Weights of a small GPT-style language model, trained from scratch on English Wikipedia.
Size: 11 layers, 6 heads of 32.
Architecture: LayerNorm before each block, learned positions, biases, tied embeddings.
Training: a variant of Muon for these matrices, 5091 steps.
MLP neurons of a small language model. Each row is named by its layer, matrix (up: input weights) and neuron, and shows model dimensions 0-127. Each number is 500 + 40 x the weight over its row's rms, rounded and kept within 0 to 999. Numbers have three digits each.
Before each neuron's rows, "fires on" lists the tokens most often at its 100 highest values on Wikipedia text that the model never trained on. A number after a token or word is its count.

fires on: " v" 18, "ash" 11, "at" 10, "al" 8, "ult" 7, "v" 6
L8.up127:550547547541548539514498494472462556523477432507480519485538506558544519525553517487513425481534413450499601469474487528528523455524518503523559571455493532540575486457444490468508570531538441466456459502482509507543532568472528539513461403525481516507440485515527448450404490453480461530530546525455579519547514500495458543523538483523475484505485495494534462507505448467460496511479

fires on: " of" 40, "re" 16, "s" 9, "v" 8, "r" 7, "w" 6
L6.up426:531522500457518477518525508487470495424514442508509453438509505510521522473451479522478497505426499517464470500397479482543525495529495437480444568480470532497502489504512497463453512457517548511532553551448420469492434523550437509479483469559559606565523461562516479460472495498519491404445545510497523513554503492466550512565486548468506464645473485486470477454485499545441534538532

fires on: "in" 14, "r" 11, "l" 10, "y" 7, "c" 4, "al" 4
L6.up62:507488503472458443505549499466584534531487472416479473480547499447493466447523533477498570505480541494466537446425561519514556501503558428551465560463586499615537550532520463480532512552478514507531532506566502416561542504519504498543516511501493527545463551533534576560437488447452526476484476458495486507519498464530424537438530506514491558511527441452521490588497525463527567464505

fires on: "g" 23, "=" 15, "n" 13, "The" 10, "r" 9, " g" 9
L5.up4:485431478435521525515430508468522537568453503533488492554498511556531484499497516480421515459581510510562487506498531424511544608437501472534487537523465449505471533556508499470482457468525510558522550431490518468458515465499547492461582386507502559469527466512483518500502510506455501478538564468530531546539483456456529455455507499460522542599469495466509542487468519471497552510465

fires on: " (" 51, "andid" 5, "\n" 5, " " 5, "us" 4, " |" 4
L5.up78:521500462468506411496531505503470501480513482525488441443531532565406511556547503486475472488543464502434498532449454467456541528493536504516489523500503554467471489529553488464522590501465477492557510521451575584505574487535555523506491429422510461546478530429488499458472484448494459528513531492580525511537436542581544451513452461504492554525487514517512415559509528478463501545510

fires on: "p" 28, "w" 14, "ot" 14, "e" 7, "et" 6, "ost" 5
L5.up571:504430475459503432409529541524502496521532490496509476469495591472497473447485393572529462595422494474493486527503480554475572499436488458547517486547499556543526505541529509466535520507501591481538511517484501483485482457571512497551515490524468545522439521455503456513489494511529498572470500475542477499511477482476520483554541532493476527582498523492469532481498370434528474441522

fires on: "d" 22, "te" 11, "ens" 9, "g" 9, " d" 7, "n" 7
L6.up243:518448501421459479480502476565486480571474463588507495554456486423447457566438502523457444449559531508556504429474470415512458564539459475525485516491470516520468498516492537569529478551513529556512494530534503505544574412556510505435435480497502535446555520535570526474483513462514584484422537508519486545493467481508527525439480430493499505498463465479517450552508562585452525546487

fires on: "os" 13, "om" 11, "pl" 11, "ar" 10, "l" 10
L7.up213:401466491528496491516407527476468470515525518522521518538407564519469519436532488424496531449466516558511568450441475488501498460564569474434565470478463502432481529499513490414513490475558485480487549546539475521421548484511564502517481528494523520526465425570465490474485567522529522438483528576487576433515511422469492584429455491441499520545449506434500489552584486511451496460555

fires on: " h" 38, " |" 27, "\n" 13, " H" 10, " p" 4
L6.up412:499515518494408501428510526492444512421520575512470523507501490580434504494512547525550487520477380533479478492511548548442526451505508474507512420468480549423599532534526514510516518487506487497481576526454506526489474423505408487486503576494550469521562469558442498543510474531420530416519509460548599524498475549478469452510504529463565511521468508524496500509485551541496497509453

fires on: " and" 24, "es" 12, "e" 6, "s" 6, "ic" 4, "ed" 4
L8.up482:505507464475500641419552418498510522518551448492500461482507495522484480517474538539513450552479469436455495523540492439554547535521525476529505541461491530436483538512576426464488578496485479487509538454466509466520456572563534445530543569495544468408475512488504493490492523513509468524512481511459497583470377456553534500524513444498495462513498476518515485569547512524458492494540

fires on: "is" 21, "e" 14, "stit" 13, "fl" 11, "ic" 10, "a" 8
L5.up168:492510494459495492486531461498533517601526491511521546529457502511498491511507481493550455517523487483503525514627564462466529546469523483501461456439499554502443536496502577447468541517510470450516528485384515541474555597446492511504457488461536483484451439443479471470479482522465473500414487540492432525561438518526505546550467563478428450503481523484582488502559497558476531535451

fires on: "m" 24, "et" 19, "n" 17, "or" 11, "med" 6, "ced" 6
L8.up142:495507507503533496420524563517552521435489497521558467460535495584560426483532525453506512433505533512529553510436547524422536519493491517520448544511453509499467478457554499548452560512506471485483420519474495514460462454484481485522522450500544519462541530474538472513437577508442483563531524404505495524446497469543508483468520423477431569543481501462448533533587465520417507449451

fires on: "m" 17, "or" 15, "ur" 8, "em" 8, "er" 8, "op" 7
L8.up499:520506556534501555485529415456497500452566563576516514458473455556505485455452526488558529565496509497420527496492548464504525528454513410428375490539539477515534546552512552438503518519511501465519570551440532507552534507451501499483522561456443551513528549478519436464511556446448491440492567472420467495516529514482467444493493497500474466478519449534501474494541526478504432488602

fires on: "c" 36, "b" 9, " of" 7, "uc" 5
L7.up22:499430471546456484500428509504529521544500459539525527439580468470512425485535533525537515510502505509550519554523490511517531497407502619563498486467587506528488510535433531526506451537464449497542462436477510447443510492522462524500493490555527497521425471517486422525417439494466517471534452488491475479484499449573456526528513470490535473535454443512510573557546432494487470526479

fires on: "ith" 20, "e" 14, "ide" 11, "ed" 10, "ately" 8
L6.up428:475550447523440546509504459493508553477519438524502520459526508540535448560446530440490504552499543511433467509435529601490521481461487506481561442493515500539513516466554493535497463452479448515472533523451510466400484506491501474535498530536558519439556531482569499562485454499503481487513501485541481507412515449454471422483454564487579538481440453473479496483491529487533586542480

fires on: "," 65, ";" 11, ":" 11, "\n\n" 6
L8.up199:564563476511473610525466489472449448467469469514572509501459481531478536588467464483478568529484532469493479564512496533537456490529528451544462566551496533468447572434461534559467537445512464513497467508440565495446520458552547491518519490557465456489511515472483537507528499478504470530473491483488440519543545530467489499465533477581487494510476440451517513541526457488492483510468

fires on: " a" 22, "or" 7, " an" 6, "n" 6, " c" 6, "d" 4
L7.up155:423561493501486566521484491478504504452514408492526531444511435569472464517472575491441523453494503431502599560500443546515478576512503506514485520455525405532497494489522521459508519545496428544449511449481511409510469443493529584552558494531478478440483505499466475512515534479441533485590468457485534481547555444469549514495490489525469491503479548472496564492472522529414452477460

fires on: " the" 18, "st" 11, "or" 8, "ent" 7, "g" 7
L5.up36:463493498502446460483531544563507442580507517536533472491488409528451505466516485453473431553468469511504387565491483451497471547480491456488473528489495514510527454528501527490480484484478487456501474509531487483521543453524536560516537532468552452509529521438532554433496422427456484501513550594508523463519474514518568462488490559478492557473483514472514561553496524518384551536559

fires on: "l" 30, "pl" 22, "ar" 18, "al" 5, "ordin" 5, " career" 4
L5.up311:486514485550431448465513520412517588447549470419530567481519537464447511553469472494552495472502477516538479525385516434511503504472566479575557520510450494513559562504506541467522507461464455513533451523511519462545475508507593499532513493530483480422503531551510494537472482541470539515501481419444496496558461487487479509472477492463452491546471504438475525520500651535455486482492

fires on: "o" 40, "op" 23, "us" 10, "in" 6, "es" 5, "on" 4
L5.up411:560477481500459522536498457480478482457517453565462556497536471478485471454470491555529452525483541429517508439497475499478501555541522496473515558478492543466514494569503482381480534563479495434478506506475523554444519587466556543522504555523517517500463492453389431522574532498455475545461511435582534549499501435473652521479522538508554514495500485510462494494470502436500538518523

fires on: "ated" 29, "ed" 15, " of" 7, "t" 6, "red" 5, "ched" 5
L7.up236:512537541511457546519487508447500544452530490530492495541471462506537527424456491439486545516440528490471584517530469493483565395523480591540524477492458553505513457559453439556486465490429469457530455498501471531500524500547466511528529505573513576452475445507552421490471516468508490445548560505447522514450504504475547507525458436446513538590603467491538476578449425526462482518498

fires on: " of" 25, " per" 9, "ol" 8, " ch" 8, " north" 6
L7.up214:489604486497501428519537525510465525478548541431507484429490518568479474517475501554520478490493508468507527496471451502560487453570468490531541518473515528503529495541569508517537457535521503493554448465472529480506523483509510454447552543492555488438486507541514505493558513484521382424509475530605474573561456552476504532578454461485523500512549465536548380474480439498562481538377

fires on: "R" 17, "L" 12, "S" 10, "e" 6, "O" 6
L5.up374:477519522524522520398477458481501458490524480505522463491494509415530553469543520499588533478519511524478610493489491501492465486479519514431509483538589531558540552489435442495548492559513521486492536472516573549476564505517445518469497568550494529492493557523437598477473536586424492478533533540498501479550486431448448516462534505436496503501510444513504443472509508536462550505448

fires on: "z" 19, "t" 16, "at" 14, "ad" 10, "az" 9, " Ar" 5
L8.up170:555474545470505527547547526569461453554544522500547508563444451546483534449524496552505575456501446450499558475488439513514434543485543468502621445446442579531444528510512486476499456467514504496476485465483551541473502413504521436509544532588537508501483534464499443535524504473550448446547429492455553533490472484477432472491531496449525412562533516434480435564459455507486571476470

fires on: "at" 25, "ac" 8, "uc" 8, "ud" 5, "ou" 5, "ab" 5
L5.up107:569482512493519551430494435572510432493537484513483544509572521556499494547507468558501499455478529448550471488463509507526497473483520516507495427449503453467437493491457467536535484465533493476534527548498540474435468588523435446505470535431563500520451505513532512464460483526511499532517526419451472499498468550565526516433539443520483458500532476536525463534515518518522472467502

fires on: "S" 22, "-" 14, "N" 12, "R" 8, "G" 7, "." 6
L7.up181:481516513552436464457446424480526417501535500498557500466561506487477550520564482564498466482480495523445594481535508507490547547559555561516536471529512556497510515480541461508539534452462472467417493503511554484444525442537497533541574526543472430515526492517467503465469506480476411468486497573448568478468517483512454417525539445450486495586539461459462495512465559496514507469473

fires on: " per" 25, " reg" 18, " pre" 13, ")" 12, "all" 6, " ch" 5
L8.up551:538558515526549520483441543475513508450519530524511449531431423456466549471426542542434559534458471476487499426493536485579482562509549510533530523480451520502522479480513475565542515459569513477490480463485484474511561492538474463538557493519441506544474442548472512536542519479554390484544429512502478555498467504455527566524495550475555570432403531545511464505529502504502470478392

fires on: "er" 20, "u" 14, "et" 11, "o" 8
L7.up379:483462499447577516497468479492567478518578479466499489502475487526460519476419540523498608493478589556426457512508473489506440561474489476483441497585532448465471466446556497483503534523442474439564457478499534453516538543453506581522503504534508488507501506481502480507480469489474493489484486533452512515481524489543464534523425606521488553448589424467492542530488511493495500422453

fires on: "re" 20, "ad" 15, "d" 11, "r" 5, "m" 5
L6.up96:514500468467552513454503497562525528482494503498509477571486461539498492519541477453556551471530489488412485542483472428541511544599479468399407520480504431543569505523488532609552463430585444476454491479476491505534487477442424531426527463482466564525535576532497582516499487542528462455434542469465576493464467490539486475570516479507460480522511369524572496540486526492513516490456

fires on: "y" 18, "ep" 9, "ens" 9, "pp" 8, "g" 7, "ruct" 7
L5.up172:513490558452479491535470416464510529529526447492513448544517401577507487490432531544485430480513466465480587475487486477435491499585448530489509478407472588464507451529445497499526510449502396533517505537490486511437474472541545543524517502479463525503492465472526493515477557456518455487536491491504534572541513461466475453474489459561487513539488543434503471526464502422486494473568

fires on: " a" 27, "ro" 9, "ul" 7, " A" 7, "u" 7
L6.up41:543513456559453507529499504541537459415532541529496545444529508506422538523461520460463538554496519521573523494523467510548495577492467515524490490496501480525473555456501470508492469562544489486432495515447546501480504457552444498496504498504512503566519504522523501392472459483476532541474496568508561418445458555498509478451522457509453482535497503532426626525462557478465529448454

fires on: "and" 14, "ig" 13, "est" 8, "st" 6, "fer" 6, "or" 6
L6.up71:520565432484500522456504547509533504519483508513546512539551468474534513471511510461548515543533497401485459560527507542520428479515456463400514552545460482463491554471508551468529465561426499497583446490543465494453540507593476479499494495543500476488558494416456468447514453465491445518482523514589467510490402464501490465489486565552491456451505469456455514460444536542483504485499

fires on: " Gr" 27, " Pr" 22, " gr" 11, " Tr" 9, "r" 9, " br" 4
L6.up516:455555483495501579456452514478536534457427447531494549478472471543492538449564456483513473546486560411487494499642546556429537451497505455471431544499492499495569468530466485520487472497551474501513554470574506408479485517433475529519533422561494476526532473467513564447442501527433517544537442447514455496554420524501467472454443527516491543484517514566498561470499535488525508443435

fires on: "g" 48, "iz" 11, "ig" 7, "est" 7, "is" 4
L8.up481:539493480504448552510455556509528473455452479527536490486506514483538555525459532533555474521477509544502503468582446445483403501500481472510495527490480527538435474577523529456471519515508459566424477453463465509458593491505477472474559529499510498510429555453598428445558555401486516507522535481489491497466492498538536490532475531481484509503482499483476479494524582515534450578500

fires on: " N" 24, "n" 21, " n" 13, "mer" 8, " Ass" 4, "or" 4
L7.up242:458480412466509583538466522455494488507524485493484513506532532482555531444528516490480458461520546466533491528552496489532515520563563421483478457490427477542518465465538428499525543605529504574386522481407484510510452483431449561518509523542533535527567588485507514505505535444504543491501470559499518529452523487523499505489530520534459546519556478408552491494500536520392532489434

fires on: "m" 29, "or" 11, "b" 11, "c" 7, "im" 5, "er" 5
L8.up41:506505489578398546469515509516455520540501480514532451446545472527523560449497547451540539464436431467565464503531521571533458440455513483520507432507512486497460571547492508514528538450464477400516538530484504500501498531421462545490524496535501526478453442494532518516438540506555468488574488510497462468458457534524399525470444484481529440526498516410500578534540540504511497452532

fires on: "d" 23, "ind" 12, "n" 10, "ell" 6, "v" 6, "ro" 5
L6.up218:485520405445434525534451528505493496598507520505530476561514499532468535442450530487478497541524449547470534501449462414514553519480479494549469524541499455466464516524588579482525516525475441486529430494572502511485535536484501473478443461529465458435568500452541435457562455510448495472506501521482519541407465413496455478525484546493492559441551494526534498503549596595471481474434

fires on: " of" 26, "v" 22, "ong" 10, "y" 7, " to" 5
L6.up113:510436490587539496478434475471472496444507443635507435536486510535503539427449467496565529541459531536483500483471465526603498500488418455524531456551478555522466532513555527542518456484458520505532486519465489470439555430527554540505499474510495545450493422507523463499475464486452446484487468471533479550499491458499517492532435504486494470520541471434541546526462470510493519451490

fires on: "m" 36, "t" 8, "v" 8, "w" 6, "c" 6
L5.up414:491482497567433571492464511499434445542607469538521549496521510405534532482540480525536501504515507560521470512435534531495473464497552507530443493502531437553459583447463425492506476444464484485516511484518477531475516537461533482542521513510466481544547467506463543480498554579433539431542481504499489440583485487596504453501521516517401458499545536482444544506504481469461456442503

fires on: " |" 26, "\n" 11, "s" 9, "me" 8, ")" 8, ";" 6
L5.up246:404475475507507439495497458506506456548502559518497512516513468516474512496512505483491499487492474516511525482489455441433512466522477463507499488507480502434533598480478538547469510509495490462590590506457497503481585516488542518503510531481555443544516539533452486513513478490515449407474486401473600507566468519435460465595502432535535586549527510512492450497563541465474493506551

fires on: "or" 31, "op" 11, "ower" 8, "ow" 7, "og" 5, "ister" 5
L6.up215:519531508501481417503479397535550463488591591479556481464548528497458511527538580445639511511508455435466481541547501522440517580446461474441460481558506476497525484496544459474521481541475564450483535539411489480549471483503535540478513453544517497503499483501533447514562478482492497502502561494460481466555526557473548509412470454490518533554501569495515533452505526500592478459480

fires on: "v" 24, "al" 7, "qu" 6, "pl" 6, " r" 5, "ar" 5
L8.up33:505533496503508507512471518467493454524524437502568528495505479497462546487463460523492467448580532461511528489513444492536411542429494533509543538523453521474469580539406516452528472535472515499454492525499526523492617591502503507510486530571496526525518423559530465480465485468445511545510493602463523499520537458494497480482476471504471598499489521523493429552559449506444582440463

fires on: " h" 29, " col" 16, " in" 9, " H" 8, "ol" 5
L8.up84:455538564561475560431487479514419513514470443562482483502518500521471496462486479530534487492465487506494443481529475537460464475495521389465500492460504484520503509483515510505449500441509562533473524501498590503466538521495382502520465510501612431516556512494504487478526511502546499542501441504520553431439537495496543510456483486513557570538471514507477570510504534548407540501481

fires on: "l" 13, "c" 13, "p" 11, "ell" 10, "it" 6
L7.up378:491519519447492420413479438445454550507501489455546518521473473464473489464540513528517528460429516445495513565525524491486517517472412515474483530617524570525506582540500521407526491522512515518562456530581472475508491502506548498497437504561515485567608488473450556590476432485486474499466467516502517485542441516467468544422494456455491530508466447440570482493460499520603476501499

fires on: "h" 20, " Y" 16, "H" 14, "″" 8, "el" 7, "e" 6
L5.up74:456482520516451531536470508510506504503450498485491433513526474449512488463545507486453534486517507531435501486490531561464455487502445497473484487608480519457642550542465459453459551469553517494586498409480502426523448493552507513522552497447496480467469441465488526524534462571496502532515524518479546423465513448433441457543510507497533559495471443413534468507486525510509505533486

fires on: "us" 19, "s" 18, "a" 13, "ia" 11, "es" 10, "ans" 6
L6.up30:523475503505500492548515358489476547534466432527514539544480474541530548496493525528505482519586545508504581467508549510505472518496508521409469467530474512459483567565492572446449557617508535431532537492411506527490508567418480518497514529493484471429419506542494508489554519470495436496458480540449479468491530454450538471525444544485441481515525511457485484496514459389450517523489

fires on: "an" 16, "," 16, "en" 7, "b" 6, "0" 6, "7" 5
L8.up365:476469555465487428457502379479428489420465498520464548500484471410534544492513458487508436472529506482527474512468495545498490560511475507485515504554479542544516491404486520415593461456511527544509522546555409452454570562480518507475536497579513538535501520507460440521495508476421524544495450552570483568567524499512586439534494534493528518512506514531559481478495571482480551519477

fires on: "d" 16, " ind" 15, " ann" 12, "n" 9, "ild" 9
L5.up307:498564505436503526452514424490573494457456475445555497462606365501480451559496511486442470512496454456592543544434470477484494548490520463470528536524452498465510520515541506594510479521545429439444519489518584471475479479484501496463484457493540478489500475433517515435508550395450521535478490584450498513492520453528441497573502525534495462444499476529485491519517491544521508542446

fires on: " United" 16, "y" 12, "or" 12, "el" 11, "ia" 8
L5.up73:434479510552451521514474489555466502511531472502505437493539449518465565461494471449574490552435511427516441500517544522500439530476464447457503496482431539501474521501513447464433534500517521473523559444507512529542538491471496498493544456410492532512491496546491431452488514441491385467536516487442529476548552546473564496516521546512477497535531518512457518447557464484514478507527

fires on: "re" 19, "e" 15, "ot" 8, " " 7, "m" 5, " h" 5
L6.up223:530513479554486454462502497468469593455481474488505481555500464460511524456462518484465510513459545463485531526472557529558544509498455379557508504486490540539575575529500521439417546453500514513521470523521543497477517456519474575451552564494509482458524568450513482501418477479459500441470495528503494505503447482504484466454526556480472536537514573538555581617522471482536522473524

fires on: " per" 23, "w" 14, "p" 8, " qu" 8, " At" 8
L8.up116:553503444533491503446501518507455516467548486530504468476452482521537529519557456393540525481531531421530475495513498485497517491517437577579567487505477554516619416498465481504510548455514453487489502394548523456442517499527476447535532493494576463535402485527534508484486464496482479503507518464522458475491502520446569440512456499535446568513483482501522563475456434516482526538474

fires on: "r" 24, " Pro" 10, " Ass" 10, " Dr" 6, " Tr" 6
L5.up573:500459491559512535504485509477561508432470551595516523472513426546508467486465576479466570511492518471481517472566513527374542548537424446553504517488556485540512444538533506531492493507534485485545507445423483523412479510480495495514519509515482456490544527449506429474437480474543492501502397473555533477495463431450506514474476528455480521537601462523512557481530573473562532441512

fires on: "-" 23, " comp" 20, "en" 16, " " 16
L6.up74:465534515426409561461517505499492469503536468516483498445490494538585553508491530482449468518447466452482464451461500465527557527525520448537447448457527487566549454421551488498491570437503468474494570535518454443463541542533505488499508554469487574522481512485536437487392513462481484442504552508484510493575439446573548509495565505529558492506496561504489568551499584550524528446568

fires on: " in" 19, "b" 17, "in" 7, "ing" 5, "ro" 5
L7.up197:514501416437495510490493476462577498465571433405488521457461490520448503529504426514576557506552527524431439540547456491485481476505550461557466440471526422505468518515529602584547538551490498535458512526527486498525498584469422453499423486542496552458591501480501491562471517508510519427498476470521525498526521447478531528515452482460491558525542577524463529505526510456497470493577

fires on: "ver" 15, "ur" 14, "ould" 9, "ely" 8, "ued" 6, "ill" 5
L6.up309:427485548537498565482418479466475537476492443473520507528577530442477514434502522481485525483502564533542581463444439525541446512516519426502501488527449536476484531523475587491558409564449508537527505468503519474554459563544446525574527512487460519555570425437539492422432501538562496503453544492466486516462520499485472546526490477453490531481488513541498577403497533469462542501516

fires on: "ell" 26, "in" 14, "n" 12, "p" 10, "ond" 4, "l" 4
L7.up146:545547514537462520441455483520497534466477476610522529431530462509469438486463451438534474525495447522456512508474490407489589505505494503522495457476475431503563544525520566573512478558458485485435459504507496500497500497567444517503475442484472481534550501452499475524509511424570389474523551488509547518567541507457569434498528454480490457508541515569486516524454524453501465527499

fires on: " (" 39, " " 23, "az" 5
L5.up167:489503514535471479523471524475473502501584424553503545517451500494497472464511427478502568483476471456472503475480501509520484515554541543484516454532508553471523450453447492506436495562533401517551620535528516509543563466535464447534533486513486447509453505481532332538511540533524457503464438454524559495550522441574497528467595464501492432528489513510564523548495572478508490487493

fires on: "im" 21, "m" 17, "ol" 16, " rem" 10, "il" 7
L8.up26:511509484538508428447467494480478462466523480476517363494529417442532475490523535498410481494501530467507455525489498538570467485486499540529507543525521502531468547506503519507564508434484482459502476466490468517524529529522446551497540506563484449475494480478459502505504586450537464462528539534506442473527473481462541555449505446553593545501426505473505469478501486511566468451481

fires on: "en" 43, "t" 10, "s" 6, "n" 6, "in" 5
L7.up337:521446519471457509433458445539463566480554540476554585491452516539529502448486475524481439526419475548495554533519426510563474481532467540559494415501574559533479522481568507575532464549493506511534463442474498480482554509528447556562509483546505515479443440431529511531512431464564440532484511502554514433480431446491566482546479528542502481497518501539505460526499493445495528513486

fires on: "w" 17, "p" 8, "ed" 8, "ak" 6, "f" 6, "ing" 5
L7.up289:534440551482490505469508498525526512515486502517472505527618523493463469476523402479520526510482410546426481512486457422460531475557476454556546557508538480516448558512502532497486452518522482505450506493457520492528460520527505537547482511556550504493484521433511563533422559528499581565443568491483515484461521451400499490537506506421446540507527504478496500510561477472457482454582

fires on: "ar" 24, "l" 13, "al" 11, "re" 9, "ot" 7, "o" 5
L5.up485:490511518440561501488481493533504531506486541542516502459538494573452538474560501540429497555516456481497492462532462507464501432516475499481517521474501514518486559536540535393512454454589446465455545453515445475527420501566474443491568530506509499543519496490484486511514482486494474479464474558444546456545573504442525520496466461414490483545425572571482502505572527453540505489510

fires on: "id" 12, "r" 9, "ing" 9, "er" 7, "y" 7, "anc" 6
L7.up557:448495481532485494484494484584515485429500522456554521404493537498471563539490558520527516598517571412481469518500450590442482468461469423438524496495611529520503519510530538547455460463430574568458506530531576527578523406477499475548514514458439499493501532468537444503524510440454523474541475541484464428542450511495500566497478515536514492516484527483516504478497534442507563517434

fires on: "ut" 17, "st" 16, "s" 10, "w" 5, "und" 5
L5.up467:558473507546493453504497488520454499501556430505540520485531550491473476456392523590481535569557515502457503482455460486477523513476503463458513478541565505444571512475509552528541543572571487536497487487526495480495497449412549515554506496534459511437474481497535534545461468555571496507515520505576497481548442496530472501524461524484436498549552459492533558497477515424459457548518

fires on: ":" 46, " " 11, " &" 6, "-" 6, " -" 5, "," 5
L8.up503:534508518527526523539497471434550473501505466491549432480478496533582556599529488487520526456478533481456567535494486448486510468480492525484607467529532586510470504503516566415584520452523491453452471494445513498438500443451552512521618520504472484387505449513515504434490429496474512550495509539432484451520468484513441484500534508574496456440522436528497502531568539554517518523488

fires on: "v" 16, "ar" 15, "r" 11, "ak" 8, "an" 8, "al" 7
L6.up108:459504503459542532605500506447458475523536511528440479513444600486509510411541521527525533504475530513504457487453454504593505521471503424480589511428466572463556571491498469455520497502577540502466590582435456575477543455498479489489486514546499529466498495548537510552473579442537514499474467548516511524526503502487527463479497553495463513547529525533488408505492427513405521470467

fires on: " R" 31, "ed" 14, " D" 14, " W" 9, "ched" 5
L7.up338:432516494502526470529523488591541528493532450500491530477501498564500471444593546510446431432458447439436501484475514426492532449497479548549478539547483497542578538567453487508467499529452476452510481443453533480435412484463482460528573489504487517522526496578564479543503569470467527479537565559551518491446488464517467551508407473526517471492526446502556466567566482499451471459501

fires on: "N" 16, "R" 16, "S" 12, "O" 8, "H" 8, "T" 8
L5.up460:465539474493428450448459424478538493568537464547496480470503495413467549470515538517551484547484588504450484427460482463499405497571465535493514440480565461549519513510506501496522521498469469544454530627531485495439491443520512509487553547526493473452504531497457441488461521541481490522484521511439563467527516493508487435506557529403449482546523508458524464453512494514516498473481

fires on: "u" 40, " in" 17, "gr" 8, "ol" 6, " l" 5, "ince" 4
L7.up154:517587486511524486577535448555521451510513464597533442489402560526506422475485402541515512425548523531510532466460520552425507490517437516538477580464434490447489511482543499476487478501503452456486479483533474497488545502475549480473519478548579529489481426481566484427416475516463519546450488473543548496392514519526530539471409502515471536454498498514474580482512479506480470475454

fires on: "am" 14, "ig" 9, "op" 8, "ipp" 7, "p" 6, "ec" 6
L8.up382:458464447489490522464440497553529447548507446482497533475480495524521442468486511484490459555442553572484430564533476545463553524481560530529554569484514493428476510463560488519452554479468516528497498476538402553510584556527485493570509491524459437603457461411515556471498542459539516569447499492493508537496408522592499520451536496455499531525496505573448513494508499541548524525490

fires on: "ed" 35, "e" 13, "o" 6, "j" 5, " of" 4, "l" 4
L5.up133:430511458483478581483483492481514552446554504446487515499552501551498468508507536565528506462452465437474536541426506530423477468508478559519458481529475515437445481505504467478528492477464454538480479504536496582454513550508448480554495557501557534485572426501470456489535535481517502509462497548629472503461524476553493472459477538445499508503446466552494457455470526525473502591508

fires on: "ch" 30, " C" 14, "er" 6, "9" 6, "8" 5, "m" 4
L6.up279:459540507509504473496521474468494478540524405506458544503509486545519513522510506565441452513608545488470499543544517514542533517550556467561459481495499434535473536577477530438424475489536503428545519432505505517533525416491481456475493497537490577486486490528492393464544521468519503508494517527434450480526460409443541495513527471486483433522504509441528412478473548543450496501446

fires on: " E" 26, " In" 12, "at" 8, "ol" 7, " En" 6, "it" 5
L8.up469:473509548532392522495474550537476557484541512541474505554519462484500484541441517451481491488530469529533496460508482503424543535438501481535499476428465550506391557490499463512472516450561477462439527530511585542389505508429414457536525447551503516452506522501478521493465534453451453517538509464510450466406531436608512519498461504477538540545506519508492525522482521450459542507484

fires on: "or" 15, "n" 11, "od" 9, "in" 7, "ad" 6, "L" 6
L7.up357:501504472505474448504495571569516515547508572604523493470538488524518465410571485463519529482528485513492529530461458443468516434495498531529561557467509497483440477449454581533538494630521485460504539506481483456434481537478501472514415432484504552476485475519531454536511459517558419531473493463468473493502546458566472477471540437468488452533482483507513552436480455447438534494454

fires on: "el" 37, "h" 13, "s" 7, "y" 6, "al" 6
L5.up408:498471441524502567457453434437555609455523433510499530460495487506552554526472454518454503504516569489445488516449464466423468503483493458560513518492527516514540529542501548507477540515478519507462509426480534492515444548528506508474505580487457499486507460513458516518548494518518479614470460464518547482477479538456429603513419616509509514507525470451528456584512463501495516458427

fires on: "m" 19, "ad" 12, " ft" 6, " med" 5, " in" 5, "ly" 5
L7.up489:525453444468513484482446504429460454525508541466523473489464515499532525519439454425553500519489557609506491578532542503517529495526452464490567497478526475547549513463481526516506548481557417511557529496534475498402502474437505497467510631447471495500535506515508510513469507534512499435491492493509486502498530471496561451564538492550475482494523484463462512519514488431482541456566

fires on: "le" 21, " to" 11, "m" 8, "e" 8, "re" 6, "s" 5
L6.up210:505486452485487426491482474550449539508511510480460496538466469555451574577462477418527534549477506464486482596525527504543495471496488509496497538571489408552556568560528498475556507461488535527479525494508502453480499524473461572526523526463455526487447542502516462528469547482439459461445449501486452504431447553543555505550524439525532548487527502506517529532555490497579484483501

fires on: "ec" 32, "uc" 19, "ic" 10, "ul" 5, "u" 5
L6.up499:494522511537547508505449466514514430471534488531577478434488558487498437563470524453494515495573458567460495564520420546504485581458510516496507527520543482489481542535524509552522475587495575448446458513497508424501550475464549546514528536530482436487480502510474509480485540510497541444436462492526432538495426475511518502522473448462524506512497471475410572537493484573526508427527

fires on: "n" 21, "ut" 18, "s" 8, "d" 7
L5.up147:451599457509521486508484486547516608500534516520515481479615482519435494520484479497511515475525448514495533515509493469457514580427431511485519458549490451499490554518580584513531558460589573488480500487436474472500554447460508481479486439472506533480504495466502527505489463473525474453496438525531470505583465483511555530535516447487429434578486492471521523560566494437421472522433

fires on: " in" 81, " rel" 12
L8.up505:514505463440486505521481573436488474472524484535506428538418521507443513541498434513517479524504477540430496536564575567455499560472495461463558441472431500493457537589471500527440481555537469470481502535531407484483520507440441510448461498537557498491596507503529506579443498468513531505560503563483571454438537542484519511547439491444478518464587506437463555484462509462509439452473

fires on: "v" 39, "u" 9, "ig" 7, "oc" 6, "ations" 5, "p" 5
L6.up249:490549488465475510476520518528518367520512502475558505419508521525512531463571495548571482476482489484460440488474476534510520497457518566517444562523487528367511507457510512476461476476448502545468537448596464535480570458509538583497480421564460522588491493504576439475479582559525490539541457523472481491488528505463512535477500540487497545525532485505454443477501551506528552478530